Part of a small language model's weights.
Architecture: no position embeddings, biases, tied embeddings, ALiBi.
Training: a variant of Muon for these matrices, 121M tokens, 7398 steps.
MLP neurons of a small language model. Each row is named by its layer, matrix (down: output weights) and neuron, and shows model dimensions 16-111. Each number is 500 + 40 x the weight over its row's rms, rounded and kept within 0 to 999. Numbers have three digits each.
A block is one neuron, or neurons of one layer that tend to fire together. Before each block is what it responds to, as a language model described it from the Wikipedia text at the highest values.

Year prefix tokens
L5.down99:485449496501512452502441487559489552556510505513507507466471457565469569483539444481418494463511530496464478470490495565471486503470561585523529477543534487423516507395507427530489476483541509462556499561494531469518546509481528496472454526496457490564573519444452477475540562488518567482
L5.down143:501477578502487537534497476529395447420389546506536468505543436461523614490497492544439516503506524516486570501507545488480485492458507470489551517472479507488453525524518480432498507587473548554464528509486553510539557519495566538453589452507516536557443453501547502440520456563457454447
L5.down371:530462479507530507507501443542479559496435511524483536465425526518449461469571515564550504579516560506511471528444449476556527490548506512494443505503520483508527520455489411514486571529476505530440455465466507528497428501499473603513498470469509451513441505510536440454420520479542552494
L5.down484:457515567484542503468477531449498531532451432509503534481507491458536526472455527508507487435487557519548566553542472480431528442487421469501512508484478429476497492489415534597461563445452428497480474494539428534555509543514453489522500476485544536457604498488492503498463585530471564510

Mid-word consonant fragments
L5.down63:509521456544501593549590512501552518580466439566469495597525509485427498515441494494521509504433563493514490496537477485552526489498481463491482495449456532550500526459477449563505391493489490546544466451521479474451543450442466469537472493582517500438494524526481451459466496456469527452
L5.down456:509574493545426545503446418443448574532483448472455517460515506507526494442511566466521511493510560442516486576543520507523490497501479537521513514488530541565518531543511538505524518551422425465481517465502515599504491446521429575532569502416471456484539486484473499453517471420470499518
L5.down483:465521499506534492478479491467507436495527407510525515437483470517569492470537501561507479541560517565540488479574507564496512519506439534509517502529492526440482515483506485475581516503498529415416481529463436526502516483517516509454520511467478463562447530454450510463448491447515551553
L5.down612:443450477444495500526517482523527424474531529521468503466493476536494506489474613470519439448457460500477414527440540517523495499513544630455507534545491499489514505495526477507502438503448436465460487531459572480525581502584523514503544432528451526499584543490534485456495512475538439541

Mid-word fragments
L3.down171:439510444491548488505518523558444495463530495482491535497554456554605466510524451532464506510610498528450600540495457506489522597449472480475525538433515465451522498477508477596573558391482536461449510498496550495460453576544472504503502515504489479447493458476504521540452514472503497557

Word-ending suffix pieces
L3.down121:556538561449483582488490458544591474504519489523512450486481540540489468432478534503532462499474488487512509520469468470510478511502521433503570534526540447548498525497457519419486468467461450431533483494501511541500494458505440457502449458394529581513523524539511576514543475561547587508

Word-joining punctuation
L4.down7:519436556553550500541465459461511511433482484449452517469538466502524491553458455533465438553469494488479484506542482526423481460499484488491460510452540482456563564468508492559508488456518498518548498475510518515616477581522541503498531467491554498570514524416537559518514479525448543516
L4.down13:500428523481465473513512495589502494551520538469529460548402473491539430442592540508484526499492477502416456563519449497478501407513479472587499444473487509497507541530510521515480481471534496444516538452456494504439476428492493515526575484539484485556580498498463468531574476464539470504
L4.down85:532557532501444480548514462536536479549456425490485478404536539491517534498474518550611462477510482510523571470502580537544475471558456505482579483462522545466476433521519554499493466578528516492549488496477485423462438511505535563540500525534508484504515496487494498489437478464533587454
L4.down94:445558468483490489419483545422520434481552424482467567523444537502436484496548508457467523449500487503501526536501479572527515507543540414455533395498566482506533496489512477497499583501490478516481484553457528462496455452490518473515548515479507558399522527540422511581542461521551557525
L4.down147:492442447442505489497525488466574398461463445464471465491416501541498492530492573453517480465429493473577439505519499526497486495455442453543496467557483459600471549493535496523488492450501549529509435537526590477559471439538498502512467455536488484540530438530463425516507506479523575462
L4.down159:505525418516404533427487551524450528541506506382496518572546473544500562534469555482457465514546530484592433519519488483453531586500481604459525439496495524511513504495428474522434507468476498546555490547456505456538549420528494516513508453472466498511467482521467535493511488495446460453
L4.down291:534470528451499458487507546421589499472495515441540447527426478464510492517484511469430527449531508520514461501521481489427489444520451454561525460426500507512506451555491492542491499508510504519558505569514485531551511468407540475466553548508575481496525475453477468537513486539569514425
L4.down293:489434537539513457507543481447503468434521505544484442503453452477482543503639505447523481415438454468566526510587469543462462493424490499516574474494545492525476488476491556510500549530548480496491477562466502548499521495442549472512590553475559508515504502502475419491511544529491460453
L4.down310:496582511541479477544482518508509502493469486470457486350485490480533545465478507566441568509546522503490535486495488497459483488511492531477498474490507412495530441480541510529496558470517557534534514530475510467516504522548600514464523548462467470533509540462412478487507444502579535457
L4.down320:527557504504471448529508542470488519527578495495555510546471546488483439465513466488501579466489459527501479493543523463461517530525418469448462562444483512527519440470551539519522576486498529473572490466485423496474449528420540435410517589527514441450490543514522510557515514496482531533
L4.down325:517464523450432558485476481513474568493493465519573653501533446436495545405512531499485464475542472520576486468436416514502481521495525544501505520445501458457566511516588528525514500461507442562497501410482500493490545507473505517481446520499554480565464496509467506514498515485481427455
L4.down345:560466515520435568475481520513475577477460475495532487468519531539475556545457564553513456457429492480541502419506459482481531547460503537479516523521559453543445518512531503474431513460480495567517441549540463538517443533456488450530484524492503468512545483466479607454562511559523515584
L4.down352:529491450479510465499441476466471556444504465475469536534563552430497475536511499517486487537412491521500495424541496544496563469495433428458471519588517466559507506455433469570506452518522491482492509509559532531438577458437520443505533497512586480487500476458423499513444452542476567506
L4.down447:428439466462544513482528502461526510555525453474527534499498482484521488561444523421581532493484501494501477547490495528477488500573429513574515543494506463508477482498455516612494535518405552566480503493535466444494518454421514468470517502454500461558470510544519500555585456466460502444
L4.down482:520481538492457532454469548479510461498484508428532498471511500493488537490516571460536512443579549532462492472482588521491494513450470503507470441497475549475493450518499523579473439472575487544481501557657530473469494471458444526564483470497468532471474446563471545511458552442558466421
L4.down637:572538465506457457523472492535556440472457425494464512449470516501430514450486553486470496551525496550514572482488473479465495525548393496480583430484566509503467428482493479506451514477542531448508483489490554550524560496476510506480470517531506479536497482495499535531473442576523573462

Mid-word fragment continuation
L4.down23:460463477422498525495468516478473529443480553490604561527498496498508511477508431557501508512458460458535535481554497541507481521512488549530567381554529522460539457568509562482531578505500520461480546448561514483462483512479485490509500557485453540519535556444520496532422552511525431543
L4.down110:464435481556433484491460444603492492454447505557479518519476492517507559547431477392505500558421495589533554515531487425493574537503495504523427508506480443509549539544492482507544526503522486605531457489520433499494525475497486441519508476534477487537507471490520560501506476444484452490
L4.down114:495494438515586569467585474452493573480481524488564555496470500445531405454553470503605500504466485501482466522482479524548542441505563547530491458506471529461466530522534496478563507490524490531493519445523502518463541499510559552466476552519541500504541488515472440469481486513515455500
L4.down230:523542504476564525480475548538598368528511531523477483532499471575553567491499501501529498415491471512567496494494575505411538507467476457511578491503480404433528530486558440537515481484480559507452520434439520531473528501523474449527536524490545489525458590517442478500463501510516518527
L4.down242:453512476432508495455481462508542471471396465448520503524455510536478528516526590485408467529462572493519473445510477496595531570532445597504522435497437479508526525550458417520455567566513470506504541537571540517513450493538531520518456517460458505525531501547592440578492570518460485524
L4.down311:393426514487429520511465503425520514477563460506484492510468518505498521455514530513543482527483530534412502536466467570587487472506471478500530554453505485516537461462490570529495472462458531489450544462474497441501458534584517533470479498472441496558529460456547552497494563520516462516
L4.down332:531405485455513531565517472419513499560546483486539487514503512441495466503526472491518505477506436610506533601499472538493519451442437495441481508494446486500445553427559458535452548429426593527500499511476509435506543436503513468465539489484539485459513511534492436520572458431515478526
L4.down343:510475463543448577503583485529450513491483501446487518484396495483527437517507583504486501550417535488504539494528565486513561490547486524512506586501461498553482512497476538564485505466516489523478550493613537498573398506488498444471487463435515524508493545475497458450542444460474513511
L4.down354:484521547493526502421523527554531447531492524421515520518489548549481393513483523528514563500457468430442465489477534478464574523469490573412480479498501539479505458503485439480503514503477503467477447531562499414532512479475463481431545477532552537461496488511518524486543476452455504550
L4.down388:487480584518447447456521578514469542478482506510453442533543530467468508535546537571570468441514502546438480531404500503547450500389489539427552489474515475502511473430464491514556506479455476472512564462474527454477557452562512532476519524532485547498513457533532507552474578462473460461
L4.down407:472482459538602487464512493439495556508465524487523511557477506425394558449538517499536553509481546456495584518458471532472592523527456565490527522479552540515552515538532472492485538601522524477501529430535585523493533505522549475491526498455531463495533411453576473492493498553515430540
L4.down525:417488532425466491482545476466525545450476514514473558523541462505514530508511514594494470503498557613518531437523573472520517533510474503508516463476508581473499602422458510488511525538498488477507566510430409543498514474500464434511528490483459498525487526469498490391496462454481563471
L4.down532:433535440497516517425479450507502537489482481500487493493502496465560530518522530489508502431492450539491538507469497553533485599447439501474504439545465497554527510515486517484553445446497543541439547526500508508498457470445503503612507529502515541486471410512448458562621429483494515526
L4.down538:497490534481465536492477521422502560435487533478562516520457502498518472428552512511504546522420555441486467520410536633509465451528493502522550429539513537528492454472510494505520517503499432519520440520446558537515516528520434512525467551499494484484523536485460514489562499488478520487
L4.down578:453471517606403489470548491443489510527574565463510466503504529489574477511485539534518419436509526517443526527478548529469462457508559525502470467520449496499484547491448553531511538477436474517488482488556409501508485530536465438475499476519516481552489528480502533488487516499515519451
L4.down612:486491505447559464493522537474462539511477539515412526505472433482458514514561472477472514491501477531496520509483486484573539481434514575523479531490480544466447479474512498570525509459499492483508484508508483496501598503502431506615559497454398484554542503500537493507415481488525520509

Word-completing subword pieces
L4.down41:512524475488525528508532469548499473442509462513571504518512485485522462573464474497482523547539469480552573408455537442553552477439478482448505431474475483449494514564482492534478518529491436530536538458469451616544425481404490543509488493444460537524492570494512513496527517520482512477
L4.down74:525457487524535551473511552469453525503468428505497538511520495678524513450494493571476449544517469538479520543465497446459514526509562506507500496507579458501476528474452471437513520453493453536522485539510488441472447540441474508469529540470473507490490529471480573475471445504515487483
L4.down166:516515525560521451507519542479481517488485476508529555387461469485557495497483430498495490590466503481459584422464554486468564488564467435517480455495555487525528538591560549459498485468530457460523603527446543569491510509459475481434447457512538526535444519572481517516470504501516493518
L4.down192:589545542516547534556542521543525522525565502537463555465532476531507513524501507512477571450510577506525465469559559476573463518439540507514535510506517436552458485449504483488569564524525508565522557502536506503483512489512523537457531529486511558576520460504548549474490575576479533471
L4.down211:515467513497579501540449456530500516424524485491526554483480523524506537518502459459443483484514430523538453457520462429473533523504464483486477502475574571498474522440479478448506494424495506456510531514493481544521554521439516526474537436554531510483518443521557427468414566498448493531
L4.down334:509508479533522509549584507471512467489477552504527491520520466500557489381475403470544460468513393515412538407433507518529547506565492431481491524470481537428487520557554539452481494507514498515502547538470514558537486496490554474485475459451522558434450544454550532530479455522488545508
L4.down358:546527583466495494462498530511496543512433559512625489535491485477476528501530455574526413465552531520516481513496475532529472505491515517501554461502545492474522490471476532573543543540443531469460495510541463536466489530461440472475519524493449492488527491546524517480519512553451511455
L4.down366:555544522486582518516557502545508491531535525548517537495483534576473508448494459517515492469553540503423467490501523472528496508453551467482538480513471522507471450437510502568558556500551470526514501508545538533512524479494537491446498548512532570577503523460510460514464567571425545477
L4.down419:544474526403456542424446509572475491572488562507450507525547584528545410487493534517502494607535385552478555481501522453539546561532523511491493435441476469488506540474487524511513514528569474581541524478522490467450487518491409432534513503460487473514492518501528455465470470453508489501
L4.down434:549475549508568564535485486544538487513516568553490511513538553554527550552526489523534536514571493445496536538497515458502521531442513476535534513529546584506474490532485489493534468475545465508502548485519548553547570551481530560486531495533535544519491466507549512498436508584501495533
L4.down497:481468509513516503509505451521459534498544507517463514537438513398406536550518532464468479490526517604572520456456448535518521511485442513574497501516553473449578526437502505455531480597451465480506471441413524516489511459550558512472548515479458457532496491550416518515464547514483509497
L4.down534:476479468503391490441485389482499578480526495507480523510489370500542474522582511490489490493500433485564442510489551503531498487465519466526480484472470573492409443512484485500562535519524554451511422473456517454497473514509499409464502573523540562487543503412539506494458610514462534495
L4.down574:443522503486497543541506540516542526525463532547452450542474541526481545517610559527498531488492512424482533527440499494511466522452539465533503478465465492527481421553512490524502427521531441527508539420448518576523480550496488537447524452425527466513583472480417466525417473526499459478
L4.down576:534470471493436462501509451539503493486464508495502481473542502526527426505490508565539450517589563484494486511455506475571513463451478555492470498522505555555486595504513450555482481594489484541515474476550475526495504480508463468447530483427519537511466519538544494472505552527529439421
L4.down634:550494470475505498460487489494495447507519526522491536462517485492456461447425382483475499484537526423412420461472512465487484464418477474528530470566516562439439480443442471532490504417506443462530502549553506506510529475502494536478482508513488547495448478447578494509448557570446543450
L4.down639:562488557468580550531518467520495494470514541509454515485496537531456513497477400509492497483565484459432498489468493429511452521445507413479563446479465529493399438492454500528512488488539445480453539460498508525524568512479504523460495529486484588536505465454531483490431524597436499449

Paragraph and section boundaries
L5.down241:506549481567506526588522438473504550471516477500454500525483508509456480471567525508430530442462515538452570493464545503541502523483507514486510526488478475533421505477468498554465474523471511487499485589553473512539572484487458476497528464433483494529515362526426498455591514437467536476
L5.down486:497488495525519452518482434501518439496492502548477465513498498582529433474476476451562562511537581508563457550555504533442502456443544532455502482538481465583479429454422529489509506479468543516509481578477518475537422478501498535524526499501511521500477519492508449546510574507507493398
L5.down542:489509483477502477491567482440536525524510543428448517543425495554505557508453580524505499460483500465422427570528460509481539469452531491525494508525519472540540468479522461508548525494488479514479489539507505472584497492451523504466517535589512495448488492494506543549502490478504571527
L5.down623:528571488433527516541492485473472484522450469475530552551556537503504377503508529525527544472512558515458474486506523520472506526517510506471488531501442432460529526401563488478626561503531484439528517505482484560480439518469532463483538516531479553481502521491560523473565496447490563440

Pre-verb auxiliaries and infinitive to
L5.down28:551492466560451565437490566455554472524477479526455552497516503491466473508491536522430467562529487480542506478442569492507560494512453576486521547585482493491430530460462518562490502490544512508475453562473430475451531480455498478469530532432542415519550479563483474538533482517500510448
L5.down41:530458600452510539487477539502479589456499537499576473457415491517481517551528507504485473549442472461521477470544612529541572515531513509577519533582504606520528517465500482471462474489478470526497490516507501487536469494503480523530483550465492588485511509538524561551475538475478451536
L5.down153:520488574562607426515478512513490558529520513496501532457464514590425494483554514516503493525430459516515538539522454595486480461507494530547543474496494559517542467503493454497497525538468525501548505593457504468475359478498543436503445510451481481475455568431482459530491546440501512485
L5.down202:559519515541510508496455441524545490514512497515529472504527549511541508488464531478418557507480439469524529525498532503440481418483465527506460411483471598485552506505493542457513471493504494561507492527517437578508502559495567548506425534472530485488474483604506499484453529576466551475

Place names and coordinates
L3.down269:484510530447519555513547457474516496579409551521508457397459439531525561580491549443514505558419500520493489490481540453504485460456413533561513447577494568541542475500504534509466458488489566468530432505453532482521424451468483472497470601468479497559498439485549549502494539519526483520

Paragraph and section breaks
L4.down9:498425491491506463517503510521533533554499461527537476519506468501499520493444496617492472481529539545527501526523495497475528439492498572545422532474485485528477566513498482507584497465521570483504466508626577493503597483529572461490490450514470490515518505521575421533469468534493570507
L4.down43:429407415473500483518506491462437496492555465489471474476476448517525513491464573524553435484451539520588422540508531538516455394602541523462556470516500509498463489536487490443533526491465479504540491515477482548485607491520432465513514513556484478511487510502504572543473485500518462537
L4.down55:512479482543569456507498520478468528493490424475457480489440494457475420514512509565485524529589493520476441495458524538542472471507492536547473493506551503533478511522544480580514556447539516470439487539548562417518506489555536598437522463462473576536434596497498465539554475501547441407
L4.down98:549531449547434432466466531454535460555476514562442460535498463473476540502474503499512504494539532427434417467454553539562466466482530524571496487583541539532499544505507502554496505495475414449528500555533489524486477500484474482499485475533556565439421457436471435540479544538536468480
L4.down122:457529477569503457531534506488460449510490493512553507469510496476552412458485515446535449500458460525485533481522477472540485455583526482492466551540538473471478530508569447520467494462454438529460508514648531473497470494543525491516485549535432472570523589520460510489581533518540530521
L4.down200:558534522475537558524403517548510498507461499576527469546519508547513519441469542494501516514505514514506503470560500473515525471392535537466500534553470482583504464517466448483501549511497527477510493528554524580566573461495541494474484512486564520458513464462443490464564602410463501529
L4.down224:517505480475542505527509491531416517468502470472460485586528477459466519601554524467474541436489464534561485458576520559474455520511423601441462462568440517537501477462520632508516500503510569534528413488488574521507521542469529495538479469483449491504506466484545547513539466518487502471
L4.down254:460527514491493536532494509449500411484512541501525518501415522540505503534503476487542544547529536459458463422502487452485486511541466460520479512575453448471473480522515558486469582526526486474485535506501536581495424525452519472498487467500506473546478439478566485514459495532531533444
L4.down265:491531459570543497485517480530545483498460528461481551453535477412535525548508441534538551454439500517427510510538475524474538474449575544487545532499498490488492486527543507475595467432524469577532523601486486519521475529508553512452542452468555478467505548483421557486486512464530491452
L4.down282:438500472492524437539542445426508538477549465486507534458421554483428504547549473482483497515437457514482426482525516516527555503528520507502485433490492540513488493513487472449508507503549504472501433557553576511575467526532472554512439490427477447491583588527497544520553422459481472483
L4.down355:445541534581492605460567539475566501557495536496524530512409539545509470544494516438480546493482507458530508456512521495448523492499485390533520511548517490543501495456490536490515434505572452490445429560482454492533506480490452484444521544449497485493538557403531485515522546451444579438
L4.down503:484513403487559468573566485458485474461468493592564504523513464501520535518606509546484478536514540583475469485497499495492471477515455493552519524518500446561495509478492497570487438513562545448517477535543533501508532481418505433505452542387518522513499461481462486463507460522542576461
L4.down524:545540548511505485463526413488524551463438471485503431487594492477417511551519565390459410567524530521495501454512461462459550508515483525484448499554574501498506444477394525540492492515504523572599432549515490500573501526567528481461522461489506535512482468477503565453490588455525521449
L4.down547:443506445523497497489534513525508476432473557449514482429571512521519531467494448500501489536405545486464536533574514455479487436495543502508422487496449432463549474539464540436539485522499501455489600473542531484453518524471505500568404481474565552527482501522496469513450447486522520541
L4.down558:497468533461415499515559445456425513401473618450473491481426484503452562493485452494445520535520510473498460526521539478514465479512529504492538503459448529462441525496528541485464563489497476513480470471543494434509478536478506473499527490567475559530505546518539500530482490536531462576
L4.down575:483482470503443425501618503472504471512492486543511490461463522529436519519530538436492528445513575469565433487497548506527429488507525460501497548446467387452530502528495545478512478481553453479423519554466456472513436458469489487523498500456492588556525538507523536531466489563588501546

Place-name completion tokens
L4.down61:432396475556463606492511517558441506475503502452523469491466476483457472493500452463484457500564453494458472472511524496505484593536533505537438497466491554491431490463512558564518482538561526516498552529454494517518481472483527400487497573487473527513462499480544512480466567554560482492
L4.down97:510504489478477517513461478517500518547497571447521494464554509519552474482429471575497522474442451498431540539483547450569430435528504516525540518471534533441544552515517423535606494451629517471471454473483450465553500495473464502491478504396469466399479484519501568430537451474482481454
L4.down121:509376474492479526521534535537525470445553529517518504501421529446547535471484560485520567565496484539472497521537470506479566535520511504443563499536485532486539445436491518509457498472513510495482424482499580480508407498502544493494462530469484544493488600490446472394425578469578403524
L4.down202:563487497438497525557465479539522502474484504468517538498542456524520466477479553534503474540466556508528512482556548536478545507529531459495422497498467575621446477410489551493525522471594534528483541450486472450552516496456465498461404465458464543512550496510502486424483480501493513461
L4.down229:488495498467514513451502485496508525439465498490481536514549532458503521536533509522485453516545494498514532561557512461534507585499527496488434523421516470413531501486522423544572545465515534491512464460492554534570486550560434602496489468479502447456480464490445417477473465510527519503
L4.down240:463510461535477460495468458474516454565446495544480495528482450484570439401552463466537542517474519435470457524518490542564531467460521433505484530515473500494575515436500521487564520455488495519463466500564444465430473542442509576507447518478496472564566486483518497471522555499543481431
L4.down247:441495535459534516536494481453529563438538477536483502427498487462491494470430453537539505472441540510510453504498528499462526467513518463474486445486553483518498601539530565508492490538547546489455548472569553548522407529498469458478506510465552570494530584436460470508491522556495542544
L4.down248:553478446508572562488490508479455475537490521534459563483480516466459535539492512431481463531474519497533567484515518550529518490502519490490529508526507552582498576495447543429475445514466551492491522478411487537465397549517478503496509433458527486540514467535539453472548477536583504465
L4.down280:489457478518456505560467539485506497503525519461542508445513457461499549563542509426546472429501554554442516461541530478495463469482530534482544520536566568499494504431493485507529479554502519529464623570486475440523544505536543560536475502493421513494495457542584445454531493576487511481
L4.down395:549515505530527500453442529533511473453485481403388510478450496526422498456494505494509492539545425462502451579513485534543497513608469560511484496511580527491552521522500484471481450496529524516490569558564525550454478493571501481502483476577455574515484588447519445439492557546574498492
L4.down432:446450484510493536506529437531505483549461556507505446513475510458473478464556552535520475498496514494505449514483500474473470406476482488549520520503497427545532540442520456464476480534489478507520534424578492539484437452510592434475477528497497496538504514511533432573638497522513493480
L4.down445:581412499495537446495419514458550513555500521565460512482517445480537460436512447480581504472500534502476447502530519550582495425521555537496489494510559520574572514506480519502504467558541487449489489567479521466485638556532519495513511506478536518480462474488479461540495483505475494517
L4.down499:460492465524493519536447463546450494508447522532486503543476497484476523459480538535440492562489554498528455511541428528567518455481481552453461431525428520498468550499476422583523574506448550497489541531461536450499511415534546511529507513481491526526446493532568482516463528513475500471
L4.down511:496538472570512474493414476466476443512463490513414498501496539461439491472476454406550484416531527455475490515505542462548477539519422521517474562494529499544508471585471512535486481579443518542519558445523482444472528500467500537580472515485517462542529585497503500558513588502535506477
L4.down520:454545603500547555552552452523519589546481466512499546490497541525503492419477498492414457508560492490551525485507411532468500416466425467527405521473533471552516458442492536546491525501496554495426541416491558524507477509508475508526514481447562495490481534456541480510493486507477566508
L4.down540:475543404543502499528465479587480502428442488458504545505472408449536547464505478450485521515475489469478453561459531562467515451481516515476564555562543483456514577512509485501524455486474578483523489496554435488433482497464504586505486485502518455571451597583491435480459535535487573494

Clause-start references and delimiters
L3.down109:442476478545508533499492521581431464499474500493554572478539513459487529499520523536521499480494521570422493572465501548523488477520493544498498537493482478454469470461506491483484434519506461463504575438544549513417442480464475497532503595432492552465526511475509513545459506560539426468

Inner pieces of proper names
L5.down262:469493585429486502500508539494516490560488424453443522552456412579436517467531502554481556504476514417573454542505576464516507539535446529493537535554572514433508512548479523496525532488545510540487517544562529532519560448433500533431488509475404506501509480442449511468466476551469459530
L5.down409:555528530435500481469454462540527496447505494518444436444491487421488442517482516544488503460494518461515525507484516535596512554546450485463417507621500538502497463490478519466524480533527504478482488449563501525512530491532454501510530462504478486487510493520453500560550498502562462496
L5.down436:454492473513609463508508465477516508527476522523451506470466446367467563493544460513450542498490488448528429470505475481468451478514450517508501548572484566478470466510510523477500522493491510493428581465501486530493534583505472538530513461520505490486531461560487584466494554427535410475
L5.down457:485503516481530499469517493541449487582538526516514488554480534446428417514516497516496458483490533412503516455483555524452459497473447504443523509514480603483565466538517504476504453530479398504502540534527508489462479458479448524570542496453495479539537456514489475551488514457520470470

Subject pronouns starting clauses
L4.down0:557449513427549455527462497545486440502520470552525476446423506472484501518552503528572491571422557499513552526474505494461469514483516489524524549478502422517562500574494446461459510453522564443488563469413492536460462500477537420564494514507499453491568512554430539452584523471610530545
L4.down32:520461451474507508464537404533530458458524487485521485506456457517471584529510536543462548493506490433536554617506532482573512450501594472508529514472463458526504456479450447525497373522443520482521457449469579444495555464450461526509485448461518510545526507516481515501510473486569479518
L4.down51:541546521501499530410512516526488452511478489495432506483513452489513550549502539506494478564504537533548648445434437447426487515499542528480496530502490481491484504494535470459523474491448410447557533495433483553467481532495436571535451491480465577516499586516426519490531501517464550544
L4.down75:446530483446479531491455524521561528500519502520460509441496468570536445480524546503487504490530504451482535550524478613530421534542443499513524457502484597530446454491534545551569509502458538507543551524532538605506505495563466470457516510489525529369586465474461443448548483526524494509
L4.down145:549494439480482422489487461516476531504546506499563483541560451485463475490534494495441557542484465538493463381496524506466624537479505458462514468507565492471482458507461517571475488467510481626526485443494490508536495529556471452531524486463460608484507527436462492501476481542492463500
L4.down243:458511451522491498439443438539476531480532494429523414458452448486544542511454502473491499565393494601528557502511506504529522457500528594498472505567532460531502497495451521485490493467543492538543537541559502403496512536464473528509486483477519480532442481541532521550488504544477470466
L4.down269:515389475578498482512505540469508525502502510508555466445617509480529543491473524445461479558490523576500555464494523467474561456541514457474464462569543494562493544526511511492478446452527465539565471524472482546424496487521466514466495544450505503473487499525490471390410452470454471592
L4.down274:483521515441575531476446509506479551466523397488461493468531474452556479493573454532546473514517440511523466507475496469492519547486450518467570484548471466426513583443559457510467518501516477480472543502496497531539520440436491503555487450464547553516494506440446434465617458476528530550
L4.down294:487484579467473552445490545514500431455470437519495490530520539585548549475511557488439458464538463574551551500528517552483534507480532516527501495415490479495566431460479508440468518517519485588520509507482453550534505503601492529531464535479463496467491418458469426536507523431523543507
L4.down301:497499531496439483458533547493434562443492567509550513487485465549456554528551502513527536500489512462418587468541457579492531423445507542530535534552464518559505480440515465462457439480508510448493481473466554526525492568490547479507464485407504480563507506515399494516451530506477438550
L4.down337:547431535514524517438521569483492471484516575513529447548492509450523525438440510531590536589478524468521457490526471489503530411517504488468546574417489461510501511489575440532452512529510452520527511428486510505500497523562514433488543517479557543436412580539500476529530401466499491472
L4.down415:476464633555515472535457489534465522532510475462517459506479535442560506513508545458512472542513506497478558497462531528554521479471497473467481483529500542590455525483487510505506456485464497511523431499525425505579552474467538538510417460440483525514442538541436536562526515551458517403
L4.down423:525462509451468492511476468483487466531519507511517494430542504492510510454459517461470531549507457479434568409483555521481462509545512418549544422475515515492476469480547441500507439589574478518513461478529496538494520430579500562500504442408497499507498513467472503509549446480506487429
L4.down485:483466533498444566439553559453481471464493530496544504518519487498518541436482568465558526444471497472489475520543516527541479450499546432527534491479484527505560534482487560490498496454517575513494531480485550494530424504571465449528468486547573407483481562457511430478515435438446577442
L4.down536:528465508493476511544541585509506483439481509509530537515469498408531550495518449519520389546567552568488481511474476555535493469592503501504558479558516507453545482517476494523525499421504484476481510527519444521441542505579557432475541558514478576541491452505508412491410503487450458494
L4.down572:527420533492503551545527483456479477536496468446575486446509488478535417488552521475467511556538568456490532501536507565479499542560501489478454556531535545447513531564455539496475458477525546452521479532502522491578503512503588540526522467425502510454409597480494455440515555459521481459

Opening quote/parenthesis marks
L5.down138:521486528578504525500574525514514529503458458539522503522357467419485504473455535413462525435429511517562535474539517509511510443474568522451542502484450517532450455505518521479483506460472459483450506483482519460478478537479454450554459579469518508493544422513523503482572490449455509480
L5.down232:478533498479479484526542510470495496406504458448520505585504501429438541487534538532571533570525498515521516458520541476501527512440421527473479565489501517476423516530484543438515509492512511502504507499554498456523520493435526461462460480451471495558563384532473470528523512443543478514
L5.down352:536586481498509509519571483525491483429547432471585427427509467501447537501545491466516475539502609478524514490514451459549519542509490493509535531519498475514483408594483532532474466524550580459571533597472503576548486523506492498507485481446534537556465547434498514456522478556540512468
L5.down434:501522450488541481578556494479522467500506566521524436560525477477449498490527517517538545446504494485440530550532557515460467528477558493525520525480506436508490430567466562499512482543523518512473443552504462485515398482478511492493513474497463479572497479458504503453526509523542523447